Weights of a small transformer language model: 14 layers, MLP 1920 GELU.
MLP neurons of a small language model. Each row is named by its layer, matrix (up: input weights; down: output weights) and neuron, and shows model dimensions 213-308. Each number is 128 + 32 x the weight over its row's rms, rounded and kept within 0 to 255.
A block is one neuron, or neurons of one layer that tend to fire together. After each block is what it responds to, as a language model described it from the Wikipedia text at the highest values.

L9.up38 [ 43  97 129 125  76 155 192 142 135 209 120 118 117 112 116  81 191  99 134 134 139  63 197 156 150  73 225 116  92  86 121 103 122 129 111 130  63  43 180 102 127 110 110 145 113  97 179  80 148 156 102 139  89  99 129 108 104 135 128 103 141 145 137 126 119 128 132  94 177 115 106 113  43 140  62 167 118  91 112 145 163 120 152 127 135  99 175 109 114 140 126 111  85 113 117  99]
L9.down38 [ 87 135 186  76 161 141 116 155 144 136  95  91  97 118 125 129 128  61 138 114 114 158  98 117 163 138 175 179 174  83 150 149 187 116 113 111 144 120  87  87 132 170 129 138  94 135 131 162  67 130 118 140 191  92 131 117 108 100 138 157 110  66 141 143 104 170 150 138 160 137 200 124 146  87  54 110  83 140 115 128 190 118 117 164 116  79 172 168 145 135  93 152 135 171 114  97]
L9.up554 [ 77 140 121 126 132 179 135 158 110 133 128 150  77 109  81  91 120 201 141 102 119 140  39 145 161 166 155 144  89  78  82 147 162 162 125 104 204 164  60 130 188 106  83  58 106 140 115  97 173 191 154 140 102 112 101  71 144 119 115  90 117 160 146 154 124 121 115 101 143 138 159 126 118 147  87  91 128  73 155  82 190 149 207 130 179  89 118 119 128 205 100 102 173 176  92 116]
L9.down554 [186 199 197  91 124 108 123  92 138 164  76 129 147  72  94 154 189 129 106 139 115 109 175 161 105  92 136 169 168 139 105 149  71 105 107 156  48 159 107 117 108  85 146 144  86 116  72 181 118 121 112 102 128  94  39 106 119 141  97 106 108 185 126 142  71 164 123 123 139 116 164 155 115 121 182 140 136 167 118 142 151 125  83 133 155 121 130 119 112  80 161 125 149 122  92 165]
L9.up994 [154 126 162 120 160 123 128 101 148 134 170 117 142 163 111 136  42 117 146 125 114 114 147 129 125  96 104 128 148 166 199 165  97 141 154 196 139 144  74  90  88 105  83 170 190 122 135 139  85 157  90 151  95 130 225  74 148 141 131  87 197  93 122 137 134  99 225 148 160 146 141 161  58  89  14 128 152  46 141 110 133 144 172 131 108 130  68 138  94 110 110 109 109 141 114 148]
L9.down994 [101 167 126  89 123 142 129  73 142 129  69 165 145 132  64 129 173 105 109 162 141 169 167 106 103  79 147 119 115 146 137  75 128 106 149  41 105 115 122 116 115 153  75 198 111 104 180 108 160 147 154 167 118 142 108 207 149 124 137 147 126  83 114 151 148 170  80 133 150 108 119 100 128  89 152  70  91 161  89 129 173 139 132 202 106 122 206 139 148 185 126 118 118 125 130 157]
L9.up1465 [ 97 100 141 174 119 164 158 104 166 134 162 159 145 127 134 107 157 128 173 107 124 118 102 185 146 123 144  71 105 107 155  42 102 125 102  99 112  84 141 105 120  77 107 161  88 118 185 119 137 114  90 130  84 183 160 188  59 119 167 112 162 194 189 182  93 114 120 146 122 154 170 132 130  80 134 156  75  97 151 221 193 114 116  78 102 136 158  50 158 120  88 143 104 157 169 126]
L9.down1465 [ 93 161 136 143 173 193 111 169 127 138 130 168 131 109 142  97  71  96 121 104 132 132  87  96 128 149 107 159 102 134 118  79 149 165 157 197  82 148  93 134 129 153  91 114 125 136 130 147  98 184 164 115 194  86 124 182  97 128  92 118 133 182 107 111  79 104 109 234 101 143 140  75 147  87 160 131 161  97 153 147 165 106  82 120 146 138 140 126 158 131  92 172 124 134 120 126]
The first token of a main clause's subject after an introductory phrase or conjunction, usually the, his, her or a name piece, as in "and the game", "Sh|atto was".

L7.up622 [132 109  49 146 188 171 193   5  88 150 212 148 157 153 159 151 117 160 100  96  86 109 139  66 117 155 105 106 121 125 140 140  82 170 128 156 101 138 100  57 125  97 139 123 182 172 113 104  83 128  82 160 123 149 111 125 123  84 142  60 181  76 154 160 179 125 116 109 122 138 123 133 121  81 171 163  94 130  97  74  59  81  70 143 159  95 156 129  88 111  72 126  84 131 144  82]
L7.down622 [232 201 159 146 108 111 123 138 112 125 106 128  90 141 130 142 123 122 154 109  83 136 187 112 161 133 143 148 111 143 147 137 168  97 117 146 107 130 151 161  42 132  74 143  93 115 141 159 130 167 166 120 138 138 154 110 105 133  66  83 135  84 162  89 146 150 199 175 141 100 111 114  85 122 112  94 166 133  99 232 121 163  90 119 101 100 164 113 153 135 129 102 138 128 198 132]
L7.up839 [ 61 142 110 108  98  75 147 140  70 160 131 209 187 131 128 108 153 131 109  91 107 131 151 121 122 135 123  93 157 142 154 100 171 172 173 161 183 158 166 150 127  87 175 122 134  78  70 215 140 129  68 130 106 147 166 116 110 107 123  80 138 113 182 165 144 133  71 163 141  78 143 170 114 136 161 179 128 101 120  63 157  65 143 120 153  82 115 190 155 105 154  98 114  87 116 140]
L7.down839 [137 116 115 185 104 142 133 118 180 114  20 136 116 146 173 122 142 118 162 147 142 118 121 126 149 140 142 100 125 159 145 147 142 181  85  80 123 176 192 118 131 182  85 146  87 104  93 102 138  54 146 146 177 134  97 118 155 122 155 146  94  93 179 144 186 115 141 149 135 157 150 100 104 111 130 165 138 157 137 167  89 134 155 116  64 115 151 176 144 130 135  94 151 154 164  56]
L7.up927 [143 104  85 134 150 109 147  96 136 201 130 177 203  95 137 121  85  88  61  91  77 128 150 132 123 162 107 152 207 134  89 106  59  76 146 156 184 125  75  81 189  69 197 156 115  81  85 165 172 130  97 153 134 166 138  99  98 127 181 150 163 132 133 139  92 148 153 180 123 124 113 148 125  67 102 133 129 130  86  96  87  98 152 131  95  93 149 138  82 103 140 144 125 124 143 124]
L7.down927 [ 76 167 126 107 132 139  82  74 109 119 177 137  96 115 137 126 129 139 131 145 141 134 163 144 124 148 169 165 137 150  59 130 114 125 119 100 132 154  89  98 133 124 153 195  80 103 155  97 125  79 174 137 155 147 130 168 144 188 144 132 100 199 102 158 189  97 127 114  90 127 140 100 122 138 100  88 124 111 165  72 113 165 122  91  90 177 119  84 137  75 184 156  71 204 154 103]
L7.up1327 [ 15 152 124  83  93 155 181 148 106 139 117 143 155 100 117 124 134 111 174 150 139  86  65 108 155  95 168  89 170  95 110 196 202 156 104 164 123 109 139 135 148 148 180 134  91 169 128  88 194 127  36 143 105 142  97 138  80 117 106 115 103 137 118 121 108 167 159  96 193  94 168  58 123 116 123 101 165 134 154 104 133 127 140 154 183 145 140  89 103 150 135 152 109 116 133 149]
L7.down1327 [191 160 188 157 128 136 101  48 178  77 117 167  57 143  67 127 131 142 125 137 144 164 140 104 127  58  97 118 127 158 109  82 132 177 110 107 114 124 136 145 134 167 162 132 141 145 172 100 145 159 109 139 121 109  93 144 119  99  82 126 122 146  53 120 122 181 145 174 158 149 147 139 123 101 136 135 155 117 162 155  95  85 109 156 121 100  77 140  90 130  81 101 136  85  92 131]
Nationality, ethnic or language adjectives used as modifiers before a noun, such as Native American, Old English, Turkish arsenal, archaic Chinese; weaker on other noun modifiers like no, bus, male.

L7.up303 [168 162 184 150 125 106 145 117  70  99 198 181 126 139  79 173 173 166  96 144 157 138 130 164 112 140 181 101 132  89 112 180 127 109 143  88  97  82  83 109 125  96 107  38  87 116 104 170 142 111 124 105 140 129  88 160 101  57 100 153 124 139 154  73 157 118 101 121 112 155 133 138  99 114 156 154 151 132 136  53 152 111 107 165  76 145 139 118 200 161 134 130 121 191  70 180]
L7.down303 [142 116  96 179 127 127 161 134 116 128  68  88 136 147 129  31 125 132 160 106 118 177 137 154  97 154  98 127 106 140 118 159 151 121 132 120 158  97 125  78 143 120 164 149 148 138 195 154 132 112  52 155 119 151 111  92 124 133 161 165 118 146 132 121  91 154 106 127 161 106 115 104 156 122 163  43 124 142 102 149 106 134 186 110 114  66 110 149  93 154 177  99 101 136 137  99]
L7.up964 [135  98  95 122 117 144 102 136  90 119 125 115 163 153 119 121 166 172 174 173 153 149 130 106  63 114 114 121 120 125 105 121 132 185  82 144 132 110 139 112 113 137  63 165  62 116 140 135 133 129  59 106 130 139  99 139  97  96 181 166 221 184 121 112 176 156 140 108 154 117  29 154 121 124 126 174 105 101 103 147 140 125 139 164 232 118 130 157 115 135 142 143 126 110 138 100]
L7.down964 [148 109 117 127 173 114 114 114 123 144  65 170 152  94 120 126 126 156 126 162 133 103  96 119 123 102 185 122 115  81 116  90 100 122 175 155 142  72 124 132 130  93 133 188 165 140  64 119 142 162  94 171 139 100 128 147  84 158  98 128 150 124 133 107 166 115  85  83  94 144 204 163 156 158 139 134 160 169 127 113  58  97 137 140 106 109 180 131 102 160 167 134 115 110 135 103]
L7.up1016 [124 155 147 127  95  85 127 114  98 170 181 119 139 120 142 143 156 153 113 181  84 177 152 168  94 123 136 132 106 142 103 157 163 147 113 125 149  90 124  70 119 133  75 131  97 106 166 135 147 125 106 114 219 120 110  97 115 121  90 135 152 164 148  98 113 123 108 103 101 135 130  99 132 108 133  96 112 164 177 105 150 181  56 109 177 144 136 156 164 151 133 144 141 113 115 118]
L7.down1016 [136  87 139 152 157 116  71  84  75 107 114 117  99 105 129 124 113 107 158 105 181 138 106 108 144 135  97 147 146 159 119 124  99 109 185 129 108 170 160  93 168 175 152 102  87 156 168  35 125 124  88 166 130 132 108 118 150 159  94 142 113  63 155 132 129  85 184 126 185 144  98 185 100 135 105 142 114 104 122 109 172 148 132 114 167 147  62  96 103 177 159 104 193  99  79 159]
L7.up1497 [127 104 103 101 172 188  85  53 113  79 176 174 113 143 117 138 200 158 113 141 132 160 105 113 146 139 131  59 164 140 144  83 119 179 106 171  67  76 157 169 108 121  84 163 143 169 152  86  96 132  44 100 117 143  90 108 102 156 182 135 155 136 111 101 119  67  96 187 165 148 129  80 121  90 105 169 120 135 137  96 116 151 125 153 109 143 188 153 101  85 107 143 101 181 128 181]
L7.down1497 [122 116 172 129 131 114 137 131 129 126 139  64 106  88 233 110 146 134  95 162 122 133 121 169 138 129  65  94  71 113  99 149 150 121 137 129 168 155 125 130  79 124 101 172  90 117 165  85 129 132  96 150 104 175 184 129 115 140  78 159 131 101 126 159 115 162 133 148 144 136 188 112 106 145 126 104 103 127 176 103 160 189 184 146 107 129 190 152 102 103 153 105  86  86 148  95]
First token of a person's surname right after a given name or title, e.g. Jimbo Fisher, Steve Bar(ron), Sam All(ardyce).

L9.up276 [152 131  84 155  97 106 130 112 158  74  90 102 144 111  64  99 124  61  88 106 147 165 169 168 122 201  93 161 163 113 157 138  77  96 115  99 115 107 127 140  91 123 109 150 127 135  99 128  33  68 145  90 174 105  67 137  97  85 123 141 149 145 143 134 174  89 141 155 180 120 149 179 135  93 196 103 116 176 132 117 132 139  98 160 151 164 122  89 122 151 104 131 192 117 142  74]
L9.down276 [ 86 100 183 173  70 163 145 110 116 154 113 157 126 103 116 112 118 129 129 118 118 128  55 101 101 156 200 118  69 112 164  83 124 147 166  58 124 180 218  98 166 147  92 171 151 128  98  72 155 116 103 115 144 144 206 102 122 123  85 105 162 110 114 129 144 137 135 115  94 197 162 119 217 129 155  96 156 132 141 175  85  91 120 133 134 148 140 131  74 176 107 127 142 132  94 176]
L9.up1222 [ 69  97 103  87 103 112 145 166 167  82 162 128 110 109 171 152  94 105 139 177 125 107 118 143  62 169 110  96 184  94 120 125 167  88 101  76 142  87 127 161  99  93 152 139 125 114 100  74  94  86 130  82 139 197 112 132 116 161 132  99 140 166 158 129  87 145 173  53 196 157 146 132 122 139 125  64 134  88 178 154 153  98 124  84 182 188 141 106 154 132 179  95 144 111 121  67]
L9.down1222 [154 109  97 113 110 148 137 137 111 125 186  65 139 122 126  77 153 141  30 135 126 125 102  64  74 181  26 116 126 110 110 186 125  93 161 122  98  53 119  98 150 108 154 109 135 165 146 145 213 131  84 151 144 157 117 117 205 110 105 110 129 151 163 154 163 124  73 107 135 129 142 110 176 147  63 153 155 198 100 112 185 105 201  98 142 160 107 130 122 173 158 115 185 179 111 113]
L9.up1284 [109 133 190 161 123  75 125 101 160 136 122 165 196 151  93 178 185 168 107 163 154 145  77 173 137 183  76 102 165 149  61 117  80  99 107 165  80 109 148 150 115 121 193  98 142 186 170 159 138  64  97 155 163 136 132 158  71 134 151 156 134 195 150 182 124 111 148 104 134 123 126 125 148 153 238 170 133 129 150 102  89 112 114  88  95 131 115  86 155 192 148 142 134 140 146 100]
L9.down1284 [ 90  84 172 152 119 151 120  76 121 166 149  76 131 121 139  55 195 122 163 157  93 188 130 102 121 109 135  75  97 131 128  82 194 149 113  84  82 135 119 134  97 112 184  93 102 118  85 124 111  99 133 145 158 184  85 156 130 162 107 162 139 174 101  72  92  76 166 120 130 152 135 108 121 154  92 147 133 160  81 142 156 135  96 129 124 115  99 123  69  48 106 187 105 157 120 101]
L9.up1768 [161 120  68 159 126 107  95 100 155  91 171 172 192 115 118 103 186  95 150 145 131  93 147 161 160 129 143  97  53  84  98 121 161 113 103 111  90 134 144 148 111  60 126 148  43 127 168 166  79 126 123  90 131 112 118 101 160 146 130 136 121  92  75 100  94 139 124 115 101 145 153 127 158 135 107  98 121 110 144  92  76 140  83 141 146  83 103 116 117 155 118 105 198 155  80 138]
L9.down1768 [100 184 149 121 109  62 131 120 124 164 166 125 146  69 147 138 186 155 141 131 132 116 146 168 133  69 145 165 146 100 113  72 137  80 178 132 147  73 155 181 124 154 105  90 150 166 110 112 127 103  98 150 124 131 186 130 149 129 105 158  93 181 135  91 116 174 105 100 125 133 214 108 168 158 121  97 114 198  62 209 143 138  91 172 144 123 156 135 142 105  91 175 129 172 108 171]
The first token of a surname, or a middle initial, right after a first name or initial, as in Tom Sh(ippey), F. de (Boer), Dave King(man).

L2.up1710 [138 106 154 120 174 173  56 111 145 147 202 163 129 134 131  85  74 149 141 129 101 109 118 147 137 172  78 132 124  62 142 107 129 174 137 173 207 127 171  24  88 106 124 136 156 159 107 109 197 129 145  89  69 143  69 108  78 140 108 127  90 137 142  89  78 114  92 117  57 131 181  78 146 105 112  95 150 144  44 139 171 167 162 111  90  99 120 154 156  98 111 130 146 119 129 141]
L2.down1710 [129 147 113 101 147  91 125 132 150 161  92 183 117 186  60 150 140 114 108 124 115 145 121 168 109 104 116 119 121 113 149  78 176 139 146 104   0 147 132 128 170 103 129 113 139 158  81 166 142 123 142 121 142 109 116 165 121 126 148 150 143 151 117 116  70 133 132  84 175 116 132  79  97 112 178 106 148 172 167 122 157  79 140 151  91 184 156 159 144 168 173 144  72  81 105 123]
Adjectives naming a nationality, ethnicity, religion or political party, often in tables or before a noun, such as Chinese, Danish, Conservative, Liberal.

L2.up1892 [109 119 141  88 132 106 196 153  68 186 102 153 134  97 125 127 136 158 127 178 132 109  92 172 101 154 136 106 117  95 148 108 123  93 111 129  75 174 166 106  83 161 181 154 122 163 128 154 118 130 104 100  89 141  85 118  80 175 161 142 144 162 130 126 149 176 100 138 199 106 138 125 164 166 129  79 115 159 130 153 133  85 107  93  87 113 160 100 105 151 136 140 150 122 158 179]
L2.down1892 [128 139 111 152  74 200 117 131 158 131 119 145 147 157 131 114 141 136 109 155 141  81  91 128 149 144 100 103 199 122 126 146 151 162 179 146 169 123 109 162 143 150 143 104 113  84 126 126 134 139  82 113 121 103  85 131 126  85 104 153 180 122 163 108  95 101 133 185 120 174 119 168 182 146 168  88 123 154 136 100 178  83  89  85 130 136  85 112 112 153 122  95 144 102 127 156]
Common English or Japanese surnames right after a given name, often in tables or lists (Johnson, Suzuki, Miller), plus forms of work, working, worked.

L7.up746 [128 159  84 137 145 169 204 183 122 212 170 140  94 129 135 136 119  80 163 127 131  94  94 157 124 130  98 101 125 113 138 102  96 166 145 153  99 141 143 123 144 129  77 110 165 142 118 106  91 104 100 150  89 164  89 202 136 161 161 157 162 129 131 153 136 149 158 115 170 162 216  92 130 117 132 146 194 157 144 142 164 122 145 129 149 126  88 152 120 171 143  98 106 104 142 157]
L7.down746 [185  73 166  71 111 169 161  84 122  90 111 132  40 125 129 138 102 136 161  86 146 105 125 124 143 192  59  79 116 115 173 108 194 116  99 152 104 173 165 132 146 107  62 120  84 189 122 130 149 153 143 148 135 120 109 140 145  80 124 197 114 129 129 135 118 138 116 113 203  99 164 107 145 153 172 167 104 154  55 166 164 151 114 146 147 146 150 166 232  95 132 139 150  65  87 120]
L7.up1339 [105  59 101 127 108 171 109  34  89 166 127 151 143 130 133 100 174  91 143 100 124  67  97 125 156 123 106 131 118  66 116 123  71 169 131 176  95  78  90  71 178  92 127 106  72 139 182 124  94 100 165 114  52 126 127 168 121 111 128  93 126 129 145 116 128  71  59  64 128 160 106  91 100 101  78 129 141 117 151 175 174 136 107 120 116 105 115 161  95 163 117 117 140  90 100 118]
L7.down1339 [ 90 114  74 154 149 143 171 110 157 148 135 151 164 133 162 158 105  92 116 109 146 115  41 119 129 153 122 151 135 164  61 133 121 119 137 137  66 120 153  92 114 124  90 102 142 170 117 161  89 165 203 105 143 127 135 140 107 126 139 174 105 107 120 113  81 160 129 136 112 105 130 143 120  97 145 124 127 163 150  46 144 145  96 128 141  91  95 165 170 102  84 167 137  74 146 115]
L7.up1362 [169 111 169 179 138 132 150 139 108 171 155 175  98 109 100 105 113 146 141 111 107 107 110 107 127  76 113 123 169 102 112  72  54 154  96 100 135  62 129 165 188  89 125  90 126 107 158  93 132  92 114 172 158 180 127 123 140 128 181 143 178  97 136 129 133 113 130  76 140 154 167  77  86 140 159 117  37 120 172 161 156 156 145  80  39  69 134  85 150 116 104 130 198 181 148 122]
L7.down1362 [102  91 111 128 177 144 130 148 153 156 117 124 115  84 147 134 204  91  56  92 136 129 154 127 166 140  70 108 110 153 101 100 123 117 125 148 112 143 153 115 108 105  86 120 145 188 128 207  96 140  86 167 120 143 174 153 119 121 100 129  65  65 119 177 125  99  95 129 130  98  97 115 192 128  68  98 126  77  86  71 102 152 140 131 160  92 166 120 127 145 104 133 102 176 124 130]
L7.up1496 [ 50  77  83  88 119 109 145 153  71 115 212 170 120 188 147 142 159 124 157 121 112 113 125 139 174 155 106 117 167  70 159 130 103 110  92 182  78 127 117 124 171 126 157 117 135 147 105  76 167  81  95 158 143 166 119 160 168 126 154 101 126 146 145 110 138  93 149 118 124 153 131 129 113  93  85 152 131 160 168 181 113  68 145 128 180  67 171  96 194 153 126 121 137 120 120 123]
L7.down1496 [170 118 242 181 116 131 164 120 170 152 127  94 205 141 118 159 112 145  70 135 145 157 210 101 131 140  64 162 101 141 100 204  95  88  90 106 102 146 177 117 134 186 121 124 169 114 115 173 131 166 127 127 145 184 143 162 119 144 119 180 131  83  83  95 105 137 146 145 170 165  75 113 134 151 122  99 166 202 127  79 112  98 145 129 135 126 141  80  99 154  96 103  88 153 145 106]
The determiner or head noun opening a clause's subject right before its verb, often after when, which, or that: "when the", "the club", "the two".

L2.up1689 [114  48  83 184  67 114 206 155 105 162 120 105 101 131 138 151 129  99 169 154 126 111 152 120 115  91 141 137 154 116 181  59 159 168 119 107 115 108 139 143 174 135  96  81 202 110 197  85 133 124 152 143 115 116 111 213  91 109 193  99 187 125 118 125 107 130 142 102 121 139  61 133 150 136 124 161 144  93 147  28 111 143 133  92  95 105 141 180 119 126 185 117 163 130 130 103]
L2.down1689 [163 177 144 128 155 135 141 126 116 191 190 139 132 115 140 107 174  73 129 114  94 166 125 127 110 107 138 106 127 131 163 122 112 169 108 139 152 129 114 208 112 108 157 162  93 127 161 157  73 139 149  93 111  73 163 174 110 161 118 123  96 157 145 142  99 132 101 151 105 178 115 147 168 163 127 137 146 181  72  66 143 135 128 182 137 193 100  88 106 124 141 139  73  88 188 144]
Plural nouns for groups of people or agents as sentence subjects or objects, such as residents, people, members, players, researchers; also pronouns like they.

L9.up20 [206  93 211 125 145 169 115 176  65 165 164 127 105 114 111 163 126 128  88  85 148 117  98  96 167 134 146 134 122 105 142 115 118 147 157  94  76 170 187 109 141 107 197 161  90 151  98 134 181 187 129 101 121 159 107 103 117 150 131 120  95 136 107 148 105  93 134 123 145 119 182 126 128 159 135 163 119 108 168  95  76 131 122 112  98  77 100  69 119  58 131 120  72 121 172 150]
L9.down20 [170 123 193 127  74 121  97 187 142  93 114 113 137  82 139 139 176 122 110 108 145 147 135 137 148 181 106 136 109 164 138 141 181 100 171 147 136 131 117 179 106 148 185 137 119 178 142 163  84 151 206 104 160 144 138 141 132 175 119 140  63 171 123 169  90 107 132 157 130 102 112  99 147  94 145 133 155 110  76  63 128 120 137  97 122 171 180  76 126 105 100 138 148  96 147 102]
L9.up74 [ 89 106 189 122  99  74  69 233 169 120 125 105  62 103 138 126 153 105 118 126 111 135 105 152 164 124 141 122 135 164 123  81 102 107 145 117 115 134 118 130 104 132 181 129 156 140 101 175  87 129 149 107 116 137 144  61 125 104 118 110  89 155 184 135  88 118 144 119 119 120  86  89 174 176 129 126 117 141 164 184 113  82 165 105  93 108  78 101 150 102 122 117 115 172 134  82]
L9.down74 [140 105 117 125 103  81 135  81  58  76 144 100  59  84 174 137 139 134 100 132 151  92 145 142 143 103 112 112 101 177 175  55 100 138 125  86 120 159 210 134  98 112 173 115 131  57 155 134 173 126  78 104 184 137 106 135 169 123 139 178  65 126 127 122 169 159 132 121 136 122 115 124 154 132  98 117 110  98 125 101 109 124  84 177  92 139  48 131 134  85 141 141 164 116 114 117]
L9.up636 [190  52 176 158 102  89 117 167 135 138 123 169 175  74 102 132 130  87 109 183 164 133 116 138 122 134 192  99 147 155 105 115 141 140 180 101  96 139 105 133 178 139 203 192 129 125  33 159 134 127 193 109 125 144 159 115 160 130 114 137 157  83 160 100 132 154 127 180  90 123 125  89 169 143  60 185 115 188 167 102 132 136 136 130 152 174  87 140 136 167 124 186 129  90 183 157]
L9.down636 [159  97 139  78  97 100 119 215 113 111 130 139  83  84 121 145 144 172 124 104 105 189 140 100 123 203  84 139 131 102 115 162 101 187 147 160 154  78  77 161 189 172 100 184  51 191 103 108 180 148 138 132 116 126 127 168 118 135 152 129 119 107 125  65 136  88 113 175 124 151 121  60 143 137 159  87 135 194  82  90 150 146  78  82 135 127 124 120 169 132 124 117 106 155 123 130]
L9.up1760 [188 125 133  87 153  65  87 180 125 152 136 146 105  81  93  98 140 136 144 159 103 214 218  89  84 139 124  61 132 190 139  76 110 163 147 155 109 108  36 158 133  48 151  89 112  68 146 127  81 128 162 147 117 125 125 202  95 112 101 161  68 127  81 165 174 145  73 111 142 125 185 126  92 164 118 155 144 147  89  71 111  69 116 102 159 151 130 121 154 173 109 133  92 126 125 129]
L9.down1760 [100  79 103 149  95 160  52  80 133 113 143 170 170  86 132 135  96  89 131 113 167 123  75 162  88 121 117 106 155 103 126 127 129  98 123 171 114 123 127  70  98  98  71 136  63 179 146 121 117 130 136 126 141 169  78 134  70  86 153 136 127 182 121 133  92  97 116 136 126  98 109 126  93 119 123 145  97 133 111 120  75 126 139 208  90 102 165 119 111 114 150 206 122 157 133 121]
Tokens in the one-line description under a Wikipedia article title, mostly the nationality or type word, e.g. "English cricketer", "British politician", "Town in … US"; also "a" in "X is a…" and country names.